From a checkpoint of a small transformer trained on Wikipedia.
Size: 15 layers, width 256, 8 heads of 64, MLP 1024 GELU, vocabulary 3913, 17.8M parameters.
Architecture: LayerNorm before each block, attention and MLP in parallel.
Training: a variant of Muon for these matrices, 740M tokens, 3390 steps.
MLP neurons of a small language model. Each row is named by its layer, matrix (up: input weights; down: output weights) and neuron, and shows model dimensions 128-255. Each number is 500 + 25 x the weight over its row's rms, rounded and kept within 0 to 999. Numbers have three digits each.
A block is one neuron, or neurons of one layer that tend to fire together. After each block is what it responds to, as a language model described it from the Wikipedia text at the highest values.

L4.up259:458458478487455514545483516490512501513486486464497480475527579512512514473511501515508454482460499474546533516495511504562498473501483500489505479473482464519526527488510494469480516491461482468506469455494524518500484500443491504511520501488532540494479495470493502512513457521487504488485472510535553496488480496497506525488481510502540501475504545458497456491501519477515531533439
L4.down259:492530508458493498468479492513532530507481534474523531502521549454503496500563491498519438480504488500528505484475534507547463493513481528486477489487484483519559482456477482500508509504477483491534471462512491518517474519481456530480533487533486502540502530456463491521513494499470512480475498483522529485519526436479528543485530448501503519506493497494497469477488498491512467476476
L4.up340:478477517488511551496476525496525498507495479486502502512517492483469485482536497454478523467484516495529464535514471450490550501554488488485508478502481495509450519540540479502482494508520502505504477456480463495499505522483501498473529497478505463489506485519480458499495490505546454438469457471470498512536469480474511511523480499519518504515513495489511472509482493541505502505467
L4.down340:471482495470514529505539516472470540481498506479506501518545487475507446465490423531510530469515470455478496499510492479527489475473483512503513531483485480465534460522533485524501552506499491508503512469493494481464477540485505501510509524532505480549519527489482468544485505483532513498470500468495454531520478490517505456482458495513526484489476493485502469536538521495499492492523
L4.up499:482489529494494484519557502464492488530494509504490490454552532492504493467528524491466479502480509495489492509508540493484495532466552530505483520478522492442481514488476559502499505503508466520480439510479486552504498494480521501519503479486543534453487550519535522530531533514467508496532475475534555502472478495486472530464476485517493466494475519442537491492486516481539505540469
L4.down499:453520518429517485515532526507468488511507516470479513478538513468493468481524502496498435520454481474504494518497513480504494484464496506505528525518502473498469507461506560482477516508506480549520477501468456534536498503464496505483501506484499459505479551451540496554520500522485505484534490533529537501490481506516525542469503466527521497481515492435481446525531485493522496517482
L4.up950:462502528504527562480499468485493504508500484479483513514525512486498459436505486484496495493489509507546476539511472449538520487510490516484469551491490523506464468507528531497517510499500476507495503502493526524502502501507484480520500539523492513475470508537469500411507502515496500534519525489478559526544488509517523495481535502537529476471463526513502470497562462517522524492484
L4.down950:536499503479519523534485529504543490479463492488479489525491520479521510511517506530522497488485483460518480498490506471491497492467481516511475503492452476488468491535525522480495540537509496508488547457542478453486505488516496489481505486534524477505518536468531486496540506504509494501500480464539493490505519493453536478470554503519537515516476506495488477482486495524547539481455
Final pieces of field names in infobox lines, table headers and section titles, such as Postcode, Time zone, Enrollment, Geography, Pld.

L4.up361:507507491509515444527519471464470496538518526463523470515536493486515530511494506533494549504530531501534468522504476530461533518505513501506476497537479486462516465477497535474529500545445433513494469489497455513536487506475482503513521480496524517523539501511517518502500492492459517491475490509500523502535492454498449448496527494473508496498504502527525490488500482523515461472520
L4.down361:522518488477515493457478504483547529500538488501485496537470552545504489451444535479530535480564466484504524481497505517501423526504491491512492524506526503483532501472537525501492529520487521489489492514536505509502472505510488489491469473473487496505468472523478520467513503517500534479502510454510494458483502462473543496514499491534494520468503508514485477525503515488465528537519
L4.up467:485535479506460474472501538505434524554512583522496464516510459467475509483481476491487479501502514492528486493539481551518516558475511486493526511511477502510543449533510499499520524533502506480491473529473490531534515513479517492455494504471486493513517520489488495502481484534504526533497504498500531470499536502523527517503522519512490496475514483430470478544486532545473440474467
L4.down467:476500484524494498495496525528465496550454526514520488480491500499469504505516479481507530472511497498495489465497512455541481545544524497473539484498500503484497455514513530504465493512489521472534513523491486507541533492483513493491468486501459506508540492540532523507550509501481509491472508489487560484530549486469514500473513473490458476498519463552498467467551497509493459489497
L4.up520:575482500471489472476492484515464471504505484522510489484525494475505517522489453521546531514515502466512552535496450523465476508457511488484521513514516470488495450493488546522484485515506489483523521535492526513540490554507494517506495496530490477532479499528514522495563498474508524530502524486501457504493515530503487528503537466490523510480473460510502505495526510521507457514511
L4.down520:490540502488470509496535513505459528484486525498502498479544518477562511499515499451507509528522537504569506483538505529528507518497476510490489476468533516461462480535513535521503508490467528517509496513478505474501495500464518506477507454516521523479508464503464520520500475466464524442506526510523505467509476480496488497496508470500493510515503445464528464519482499466452476508556
L4.up880:511496455518475450466497537505526490509507499487478563487482522528512498498459463501508501501527469505489529485495446475479490510483499476517484526513489474495531446502472518542561478506484528469487537480502436516517489513505494497464486504496485496516534494523492538535503519481516570486487535426503460525486494512506482509497480446484497504468544474503518532527469543495520469469499
L4.down880:534542494477481522478527476497487458498489493502468505500520488517503499530524469504530502492467506497536505498473496530524503524527514522505539495468511520558474506555523507514483488517540518503494530473511503491515468488470490509471516489504491516492482517507513497504455480483471515525498554519469513527562483557560517484489481514501477547490479486503525476481525490523467532488496
Opening quotation mark beginning a quoted passage after wrote that, reported that or a colon, as in wrote: "As; also colons and line breaks.

L4.up34:521499490521487488504491483497466523540464500484497517495479513564493491489507493493510556524466526507526510513506498515474506523536511480506516519496512495518470482514444535500501480524451525473492456510495495536506500491474539517505474555469481535535465535483480511498495471513523500472497531509497521537514486478476505487475447543481544493528496507485443514489479526504506481462488
L4.down34:503489532510501511472508490517510486496457471460519492491493472513516492529514461477482503471480478554500512492511535505505495524500480480491530522523536477547472517488530529495495532486534525507537503500467502505525463471511513453507480509470472508477530483509498498483511452510488494537502493517494547500512456482506507488514471471438514513522496512505515481484442517495447450479501
L4.up532:509538469476483485498508491541500495491520498500509522526470519509520492482484477522488500491502554480476508539503527510496509495497538465505543504490518452489475518490524505469536521534508499511480494516489502512523534471469489493502442513492512484484504476518534470483533553505511470510484507508509434475505471510487504445498498487517498515484493510513478515498516433517474474513509
L4.down532:547544481481461523520480515492505528497502475492470478511474499496458504477499515497477537503472520537479488504469490530483494473496477503531502472494466493464492482497510478514477510523527452482513479533480523511518463496474506470532498503512504505505508468496527417462532470476472465506475530488521492499488516510525509508467498483545468484504508532519463578519463499512478507493488
L4.up605:478562520499458516519536458539494505479470508505512495496529523536499473449465546482444479538481524490496479533503511503483505515525481474471494492495501529500512467502483473509499491530499488492502446511489510492537525468487507464508474512502521546468477503498560489479489531510553494491486523513520486529516541525510544493486494472503491474525452516567483571483514430486487478510519
L4.down605:547563523473448492557486490485487522476475520507470482527494506491492500452506480457474509586467522522497471524501496476546497503516457513460532528511521453499480495464492505495512542554520526472493463505474470514499503484508454480467476517517531530517506481468522470480513578524498484481523543481481462495481509503500497539493500486490487483511498540534490512508496469516494500531477
L4.up774:530519513465528510507495520497506539528507476499552550497523514523546503487448493505522473524548487494510528513487470471524503486510472529512500488506465529506500477488469523530532489509480495514471434516498486518551530526466519466475500461540460525488478495485554478497534512505515457494493499484532522441488515545494514511528450519519534500492498488523487508490500485553508433472563
L4.down774:482490488461500499508475486448552476471489510505524541495478497516504454495481499494451540469542520527533548521534499491518469516487494497513506507468517510529500478495508544463466478494480532458491507504500505516463486543485518463549508472483500469496476502510491496478511481498499500494498527478522505488513503491485489542537509511530488469519510536523492510483467543484476514495516
Prepositions and conjunctions that open a sentence or paragraph, such as In, On, Under, Upon, By, While, Since, often the final piece of a split word; sometimes mid-sentence "on".

L6.up693:462524518493495473494466539524509495473556535508510484467526507482488484494497542492508495508529489524558486519524487514493520458514456486487501475519501533550491521495514494450460487512465487509486481508476537490534491497522488523504484472532477523496491516467487471525512528483495553479504532485531493507478507481504470489499506454526513486512498456528551512495478512541528479508488
L6.down693:494485525536493475508523479493495410468486458521500542497507502472506508514454507504506510491499495494508516486553534556489519484545533499462492487479467524478519461514501507493494461471510460559509546489493500554517481481483527519476459529430533451514483495541565539510527501499523548506478515509514482525479433519500495493503503513583501516504530485446492512483528469515525536494533
Word-piece tokens completing or continuing a word split mid-spelling, mostly personal or place names in lists and bios, e.g. Ste-ve, Sus-an, Saint-Éti-en-ne.

L2.up1:498537510489484506505523506532547510514497493458525499506511533534535502511500510485509512503487515468530474527495514511539526498499509513504480507485463496526529430510485463544528522476544457501436501524477425509531480534539497486488463437515501489476514521473522479508535493511499463520473522474529491424467503488522548448470490478538513535487508521455480520534509494493523442491531
L2.down1:534500491479485504518478472478518500489500499461495542516512548508475495496529443521507530566504497499548512502495454498525474505451523512520468505514491491491517517484572490535520500501458505501488460501480472490499513514513482481489487481480510513440457502495463496449511493523488504557467562487530478468508501544486521507467487484481468529514493512475539495502533499510492452523524
L2.up254:532484548510526502483534476479492556503483479496519522492492521492520501461524539511524471482544502499493507493512487483527547502504449546468532554550476522495488449467531489521522493506475498474504510531527461480516519503462512514508472486530499502510475531484475507529489479479494526488514510469499497528479489537512504529474504486550507496522527542470549484524503426495486478511487
L2.down254:538473503483502510473503465475467521475497443462516507505488526520503469482499479504479452484551479554466511503502495511456509497508510557469517504534542541520504466552519509516510538479472529481528534535492455475495503508479477511563526513487499506505508522496469497528518515483528468481510475493487540546516476508490504547488510503486519500543521521516525474497514492526483519527475
L2.up263:485522525517483503450486493513515548492499515490533497529493552474590518479510483514514489507458482509497523492514521476485494516490490560482466520498494451519469510455500496533537534515519505423506556512529472492504502513544500454497461497507475502466483513507502486486507524498452499496471488441460464503474458476454510479492494456519550488515482516512472518513525483525526505458487
L2.down263:525491505485497504489463455514497481525538522516533507504478515453467518485487502494433527515504523518529469525446507493466508442512485507517488479470506460502491525506535501546527479515486493487508482512482526494502494454504513501505498521466450502533521499470514492486526472541529484517489506513511475464457506493523508495427540486565517545545485540499495501473509537522489499484498
L2.up597:525507504511494473541475475484521511488522485494551506494519554518532469488491509514485478516465503496503543496500505467471533508497482561500539510483462500494523468494473487540545519502486494500505510512485489449500528480478522489505500479522498512446538492540476492508495501466469530531488502453471486458526499521551518480520478473552488492524513520489500497517505469489502469451468
L2.down597:513508445483461558497508467480592524535499543461545520522493514524530462509479488499471480523458487527486504480501468494490521477483541526536513498486472491477507506494522519514511473481482489533475504507483462487517459467500507492524488492486471501508481480496500498477501504477509513469511500495514547475507533506545480468474501499479510538497499538532511464519556500466513486468519
Mainly "er" completing a sentence-initial "Under" (as in "Under the new law"), plus other second word pieces such as F-rom, W-ith, bo-ost, bl-ock.

L2.up373:507441492498500548503515511523503515519544514539461481515532502493530535470519498508524500515465542495544504545481509455584524511468516500495482448505471497499458524517496471491503545509503490527480486467513486510478501498536481497536506511470501453505512544493504521500522524465512466473509505482494489464548455521458526495483499542531537501472521527484495473463517481524502516528483
L2.down373:490512499438486528499502526504493529473523508504466479533524499508499527457477513487531470503504532468518524547506503478553491518512474535490500506504448535458530465521506509475474569539520478506482507490460494495498478482466490500506514542497509521486495485526465489499520527483494533489511464476466543495485478526485533537474518459528513522498529496446525478517524512512511474493511
L2.up752:442503469516527548489528459508505461483517490508530540488530484537503550508515518482507493519485485530535492507535501497459536520498496464482516445490499482510485515520510474454516497518510521519548437504560504535489490472513514505493514505487514465535493504459470482509481491522490511496492494511515489494505504535483528490500536544535518501506477495498511485499496477519513528489509
L2.down752:484492529495494510494538516513504474499522503512539491489531484478504492498460526512480500485499460516514535514493509474485474532498484518486504472516521511496544523482465471470487499491490512478591517552525523490507492504544474507539478497468504502502504451499453478521482495508528483482490524520516502482467501529486490531458489478485539514463490476496473533515478550496505492496510
L2.up923:519492450494471483495474517519448470482508515513514472467552558482500472491522485530494489497483458510502498479522522504516456495522532536471471475485467487517477508478522506548545518519482482524525464464552522538504530498499486528491464485505543529509453523498487496527526563527502507507464488491495581505529513487507468526507463499505534502506498477520487487487548513497534538466483
L2.down923:553522487474506473468488534515460496500481516511510515487519509501492508491512538522512506491460439511518493469501514488517460456501511496505454486484468521497507469466487494507499545501526477512526478497487536514470521464527475504470443505500477490509503504471493494533576559525514508489485495483503502511530520513490500562491481476544482488486497499505483460494561529521519497495515
L2.up1006:499477483502494525480495507539491453540508462540503474510497475477480501500526491501494535532526549572521510504494483497503554452481455505461468525509461498512468507513496462483529497505458508549470478439479486481490511475535497510499500515534486518489489484469511511538522474487486485473481495510507480508557482506523493484503474524487536508475464534485540487489489532544515538565461
L2.down1006:484501522483494449474476536516495485534500520521513479518511485500485500517481525495502508480492519495497457495451492453468499469523486445508491495482478496550511487521467519515507515518504474455520483494485489467460456574508463490477539527519533526498486516549462511526502501502515522479539506540470496509534537485576530499507469517523485520527467516490495483501489537499551466516510
The "as" linking actor to role in cast lists or following "known", and infobox field names before a colon (Born, Website, Running time).

L6.up813:513491508484474500581498530480516504486471480488500517484517513523482484472487458476535518495508479520475510510500491551543504484482500518454454479491493465492479470492535476479531450520465499499482520484502509494492525533515476487493489500491478546520470515503424497538511524475497517495516500487528480513506510498519540499524508515568486503535516521473480534505489482465513483536489
L6.down813:497495482510487496537508535461446484512493469483474521514515474465534470512498471503484526536503484470430489497530517534454526508519502513549525532505478515533489487489498491547514494528505507520516507462514507478483518533525503499510538523495495512530510502468467533523496459495523515558485504521503494490492562454543531514525495489503500498447509511516522480538514535502525523530521
Second sub-word piece right after a lone initial letter, mostly in names and titles, e.g. v-on, D-er-by, V-an, or a leading K in Kelly; also mid-word pieces like ran-k-ing.

L4.up21:505505554517505501487437510505509489525506530475529452465520509488542526508486507501463504460496477425531474532532474485484489468526540527511499514470522503506484493469485543479499528489508529506496498482462486481513482480487487537540540498527512546508507543534494509475508494486525457549526525522512512501488515490477498510473524487481497506495465492500542543460492466480455496504467
L4.down21:518529492513494460499491514492520486533517514492477527477510477479506493509532546507491519474580485491495500482454494431487528495494464523507551485550546518486489490540504513484496510482534480491472508537481510474491492485559466554466527519517499460483451500503497465499535468534526486517491546534515522466437480518479469488517504517521474482507503471538505456532465464532508508508504
L4.up922:535477527475460529459533486470500515495526488529468485517463533497497505488502461492501536546506500448489490484510501513489464499498490514491521478520502461483528497520470521499485528519499494545490547480483512498539486495513508476448511518501511509532494500501498451436528472470498461557532515465508506521498465536480498524505511524508503528486447483519473502470482530517500554531504
L4.down922:487531515524517500493504471517494486485508501524506506556493469495536523477511571486469544519536532485460533483463518517517511527513538507476507492451518496513513528501468501536487497490471536496485490495469483497486520503491537543469507497475457527514509531469497488507470457479521463490502523501491514489512475506493511511510524491475486512524530443514545457492489514490469461492506
L4.up947:510549510477531469511502507487512482483496507495514549523534507520459481466476513490466461525511499515523520555522465464494440515492488502482493481501493491488465531454481513495465494528479469555499501496515523491496523479491494477516506518463505545496451528479466506509502500473493507503466490524455510500459474529517476495483456469500548523510460502539507477501518493480506512478462
L4.down947:488500489537475527474519530515474451499521478528494505528533515512493500502504528507491481508541487484529546524479500439494493497490470482486502482488506455516551506503507523498502489516485492468513492500499517492470468488494490496515482534450518529517492515548447518476485529456523506480476492506499542486447516498514509474479455447511483484540515505580517499499472492512510499472420
L4.up965:506472500547568511489525503460488544493526480499549492501459505504489529472455519435548500499499537488508491500501490495459498529465498480480470479488479490497516509487571554512496501531516507506501514464505463509499531511473484491558488518487540514513467567517506459487516539481469471508542507512496497527527493511511485490552477534515554500456502552518471454519554474531521515524445
L4.down965:492474498502477481547498480502495522514477542468524501514420499489503477488499501456495497469530512530516493491502499492461490533468547533494496505507466515498493477555484511493517495522489497477461519464541496480506520501497509492499480530491510466506505485478524496504434519507471512481557487491514500487508496492484486494526465548480526494488492531495494461516528450477476478510508
Mid-word subword pieces, above all "ri", inside split words and names, as in manusc-ri-pts, festsch-ri-ft, Mar-ri-age, Valé-ri-e.

L2.up258:481474530464517500515480512520517490477533483513465456518425566508541435489508481501468474484493518483508520508477464506532488512510499519532493535499500469524515492507502507503484537580502513489505512509543489510513516480456481513469495518508489500529476449480515510476515490524489498505452515570470469513473499481501512503528518550524474487504470480462533486495505554462480494491482
L2.down258:490472480447474509537512518508462485514495520518533494483461496533488476500487475499511486488489473533510494510475474502518486479470500484478532494510537518472541520509480530484540479515527521483467512516523540492532503458486500501495505496518509511504473477501535495462511569529492535510494490528511508514459502488531490486579551527496463529544503493511506546526447520519517537529482
L2.up639:510465460507513532512479466512533463476536514507497484489477508520450473471520478521541477482514472471499499513505496527484511511498516541525550521510476471505510494485520475476497531481473545464508458504551500499498530533528450487460506505531508540521530525506497485524469548495522515464488527462524499515467500478487515522484498508507516514522524480499503493515491520456444458453561
L2.down639:513483463508508517519531469524477456542514506485498475465459499511447474481521493494489496478514470491501508499534471522525480538504474517474544485510516486516503477497507461524531533503506555482530496519516479498555479489441469489468495517481520515540518494503525503524494554503508517487488510476521488550492492461522503492468497502547497510517529509472507543527489517483497494470517
L2.up837:537482498493498505524503501500504477552511521489521500484511468495496473491445498450462482495538495459498481494517477507489496514499503489523498484502508504456501504498506506522475455507520473515503484511528474491509524511486513500532468502536481510484478497495475521484500529519504532487470501512477424462575494498487470573506453492510511490498536475458488491482460502498523505409483
L2.down837:492475484494479476532453497485544501546511515510463515524501519468499457488490486482492516495486483495447493472504492541512491493450516525522489506485511522501476539538500500503497460475547499500537467500510441510488505541545485464506506495517537528502460548476489522475490501548484523520482473485509446533495522529497520534480503515481514520491527492465461525489503544521549522442448
L2.up1012:510497512465512520562492508490542467509501469463477512543456492531524510481462508479518497486517479485484519543527515499469471526513516515502474534471495479462487471521539516529491482515476498489516496502499458509481494494436457502472528551474465500554536478551452505494527519484487538529462513517509504527488454512536509498491526504490501541499459504498520490502543507473521483487527
L2.down1012:497514477441482539540490511508524519503481489491459498539475489527489502466526492482504496500484452487493519540541501483503489482510480516478499504475495478481527487497528500534518474565496519495537507524481480499489501491412465509469527511511490505575506511514456556523490539477480503523534484526513475507518485510535539436503537457470502521477487504497510484537519516497525492507504
Second word piece that follows a short opening consonant fragment, often V or v, as in V-an, Milw-au, v-ul, v-eh; also No in table headers.

L6.up532:500515516479530490515481505495463496438489491505505516533544502542516532470521470481493505497467486469500546502529524501514496483501485484516493497498519500416479488508495470479524499503518497515530489559473556552508514485524527478501532493512447477517490465503540521453513521506496500505534501461531483492517515485508524523474511507482518520501485503541562487515480496499513450518520
L6.down532:465523503517471495486485501488469515475487539522526486493533452513502531494539514529527478501514503520482509509450470503520525543485503484522491488529484491497490453475447530516510492490505485442494486473500474537470498535502532524467481521450495511508500494526532520499484455495483476528488504518488510473500485533508475501479523499496533535475546487544529528509461539511540483491506
Word-piece tokens that continue a word split across tokens, such as the ummer in summer, ter in winter and sterile, and hyphens inside compounds or scores like quarter-final and 1-2.

L2.up239:546492490468518486478499509503536461483508512537502476519513511500531488507501483490527525561467479484525509489508522476568472476508510515527494476534533494509509507507498491534496481499481483503537516463473532512517480515494487493504484456519517493504527475489469489500481523532510513511482506513513426485475456504505480488513516477503534501506526535528514523513487542529491458508494
L2.down239:545496508491490527486520491477553510488490564513474512535527494520498465569472473505471515507496504496539495493482526457566480457534517489494478501499508524481504524529522522520498468474476500506523492500453494486512484494544470486498484484461502505501498452493508464518497483514495542513509497516499473500471455517535539508526504475528521501482513533564522486497496521502477456492473
L2.up364:475510489552576477529473510485532484504504513472443471516523497514525524474509495503496486513502541437481527554482473533511499504502472510488485527451534499537549496490533529493526512493497484537534470477495490506496514511560496518480513491493526486513498478565496498483512485511489508480507484520499543499514497485493442489570436519445513502479492504459516483535437480515508492513554
L2.down364:508463499519525496511472530521501501522508497466491485494513484497532518508483539501535507497493550488463564501506502524494481540497518537475471546501545472501543502469512527517502492473536491476507477478493522476494507474527528507487543480511551483509510508562493452455497498514460539481497468512537487496492483473516481485545445508468490508482480486506520509490472474522523535550493
L2.up697:480490508564498506518515493523525505514500546472499483514487493478504472467484489524540539514502498426479533472481470498515505496490523496516474511510524517492457492460507504504488506533532499498527494495488496516495532518492509513476501496504496502546526536504461469502516460463485477469532489513554494537514534488481497507560513525460492489533510502561526500482464491541503534510514
L2.down697:472518522536475542509499486502502499497492547466488508507486477527502527537498514499485512525511497451479529517523503506553503503535518541496474523515518493519487505473472488514476486491545538504470505534502474496515506496480533562471496479493520460574484517515526465484480503524491465540493490494537498512477514492449495490520532552468511500514547478536518426493507469506492486548490
L2.up895:540493472481502516496495536511502490455488485478477510529489436522511500474482499497521515578502496505500508518529462482495504484514517495476463488473515480502485511519542494502502523515494532509535478455473516509531531471461460501458482473512462502463486505530511503501528507510515496501480481506468526522548507477558505491516535508511485481493546457499502446518524510549503478542507
L2.down895:500529525487504535465518506493518492528507501501535542546481462516517480525492500490515483509520493536486523509519489500495479475523491534493460533479549501518476506484518491448536496445504501528512497457453482497511560459493510512492501491460516487496485495504533509492493495503525489523498435519510522516521497506522540487498517522495480481488513476515515490515481551498496506504511
Hyphens inside compound words and names, as in two-year and Jean-Jacques, plus name-initial pieces like Mac/Mc (MacDonald, McMillan, Maccabi).

L6.up645:513509490524491490497497504507538521441467503518518507471483517511516503448494438521507497512513516482437501469446479479501531464476459501487504465501505498539474456455495498537471476487512531467521494516501506511489470516508512470514514472477503542499502505532530504495524469485448526548454488467526512493550517508530539507467506528511538529520489497516516473538507469524489499491473
L6.down645:469496495502536481517467437496495490500512487488493542533505491516481527420523538462525499531441495500543493499530506491516514468464529546501533535501480511515448536510532486466504531519541481496567494500509525531490527454508499505523509471512490428492486515494482485498481525486508482504551508536511514521487464520528499486515519478473520532474487490497518522472499498484537485516497
Last fragment that completes a word split into several tokens, mostly names and titles, e.g. Turk-ey, Socc-er, Surviv-or, and years like 201-7.

L4.up418:529520462540507464497507515513492474512532504475497534466501503529475501495503514509483433531500507496486494527501495488466539490505497462505474515504502470474508517525484500502563462522509492501494504520509484508511463459511553499477507495531535482545524472504484479484441509515502483493498497466483446508502538554499544500530508551491534509511555505484470455495503522487491450450467
L4.down418:451517519490489470481496522491468501518486505517478488475508520503536471468482500514476521455514487488516476542477480473479516482477492536501495516501487544520530553533500514523480458507504490476526487537503532491501473503513460525508524479429457495531477553506508494500504508511517466518495489534504546559506465468484504487467469527479509539471489479479481467515502511504496520465495
L4.up498:488577540438455470514495434475556496499500498492490561498554505479426500488527491471535478534484478502504483517463506533482515546496520473481493518466520473535491540504492493521507455486506490463508504528508494509499490487495504515470531461496501532477526445524534485547504498486509517483490496483488534507520511499509513451480510515484497541488503501488527522479494504477500491475519
L4.down498:481512545473504520439493493496534468492516524514430468479498471521535490480495473491496464507486516514499484519507479490470509499476535525491469553535523481483525517518556481510500498503530533518492495520488465527514477491507481512497502449493493468499523510467487510575449483462552504505490511542503490507498497468519503547469527510523487510536483507524514479553514485498481492468446
L4.up522:497512496506490475468467476469503549493456487509494483492526537525473525472483502485465482502461493507553494481525484495533548500541541481520523548461532469502485520497475456504515486508503469489476492472497473487483493500493490515513484518503502510495483472484494463464537459515460511473488467494501501499515509526561495522479486523468542522491526529460545468492515511480485530478500
L4.down522:432490472498478516516514495546501491475510535520540506484485441501538493484520496496479514502471500523503511507498506519473524485521543518538499567483530526481512514487519525473517502520491514486502517518501461485491508541484499543518487528449466534493517490497484484552484528543496532445499522510556458536473526489502485491487527498517498484491503499536508396508517476478488509500527
L4.up896:508540501503480477465534479500503512524517467492516482504493523479497508472467501522479463443491456495506517473513505501484498490542488524510488527498508493522495524540507491566550486496523489445546465555529475540512470506499455504494481437491496523493495494531511516509515526522458502483473483520471458518507513516480543476549522543537499522510481506449507499470491499468491470510479
L4.down896:480466506517493539534496506492483506467529505499498501491560469556488510513460506482503529510469589527474488473500512496518443503476536486473468513412522475494499542484440506506478507500468484534498479516544458475499489487458513556522496479494514494503514492470493478469495474461530494481478498532526506520507519453473453462491505502512518486509508468523562485519483531497552541460505
Second piece of a word split after a short one- or two-letter onset, such as me-ant, le-af, w-eb, b-ure-au, and lo-ad, in any topic.

L2.up472:490496486524480461484529502512495467518443474513473542527491526551511456461499536526515462511528499487496518512478483534537460515547496503533498479545480516521518531489498518516479500498482445528537461507524504539503523492514508518477519501465461497536497523521500444500543466538530472492457536509492501509468534491484499485480466459511502488497530499520444469500492509484551486533471
L2.down472:521509502524536454430519527493494502528503495532485511477505523557496519485516503526505506502523465471533535540546511516468497491492444501500519442495502489482509512491467500499538457529495495494503475474490547504519511458486522531477496456455523486521484523514479457505479489488471500481470542483520554533500534514471530488469496426489499452475492526495503464520521484518496505505514
L2.up738:534553523477519495543511534474530520515475522460542482522523510486536486460466521513507494465495519470552499521527511489539496537504512507468476515507478519533521486507459501554519511496488488498498493540478507501501469554496467504495508470441485446510509475497537535493497438523484537523521504492475468475512484478484500422457501513518506481505502529474494455523499500532483438534489
L2.down738:569517484486524515507517484476533466518517500510443461519500519477528484491509490508521523478489488519550551516529476495541478534496466538515476532503473501485516500505476502530500492492482554529536473509522486464487533546506488499514476499448491520462489486506460557479506527497470525533483500499476520467499494537505467467462516485488482489510487521479523487510519515530516458527517
L2.up756:541514468517534486482539496441471511517507520490525500511498522514447490481477518523489499491516482487483491529457466501472482536534507535529483473490539493525492515493503513493469519492474462518548514512516502499494523517489476468479443483485474490506522491517474477517563500525504515512490494492494459491506498512501498476490535488513492502494477465440482470499524545521526466523525
L2.down756:534486489544531500501491486514525498548532487485504521545467504509502495510498520497526483456527473521525490506477496532476513484517491488487473463532512504519525483492479512509529489500504510490472516466517498435484517507481485467492477475497503510510522480492486527503455482534501509481501455544476456483484516527509481467526514539494457513504515519436470495493561481496537505467545
L2.up899:515528516487529452492512493509477530456532556493466496463515524459463520494466517474521504472480495516530473478479480513493502511503507488506484516504509502522503488486496534507516562533469490463510483511497539478490524509486483476511486515497497481469497477514483500504508485474511492512523503484454489545509487528504481476510557492473524482535478468452492472495511483495520456507554
L2.down899:514489475521527465464483469494463515511512518489504464479519523496485455491469475431536509464499486454486514470489474532482475517517482468506503515517509472492489456504486517497502529533414485461497489507527554473512542519485492486523494510493493493480505466513469553502492506472471509459541479484474493508554509502511518497473549467489532507499523502528513442502502491489515474539530
Tokens that open a following unit: that or which starting a clause, opening quotes, currency or math signs ($, £), stray periods such as .45 caliber.

L6.up881:531501493495537482478545525506482528500520527522466494476545498510496520504492487478563526467466564468531525481493507484547507485527508478520515512522490451504519507452496542533497517490476503514505439501524498549536507474497496484476515533462471491450482453503492515498483515505530469460482500512505534517499470509491520457472460484483558458500521510499487469478493515484539475513460
L6.down881:506511512494442454451495501483487507517521490459520474506497499485522516577520472486454569487503514490528514501508477500533536502509505482492515546503527496515510483475448490512492546503506523522499529538504447513499520542494518496496507487498504484468466476521488533488487491539495520503513537502494509461461501513506512516491501489493509548492559496504502495555508568517504478554523
Opening quotation marks after "as", "known as" or "described as" that start a quoted name or phrase ("Nancy", "unspeakable"), plus scattered mid-word pieces (Cl-if-ford, re-f-ounded).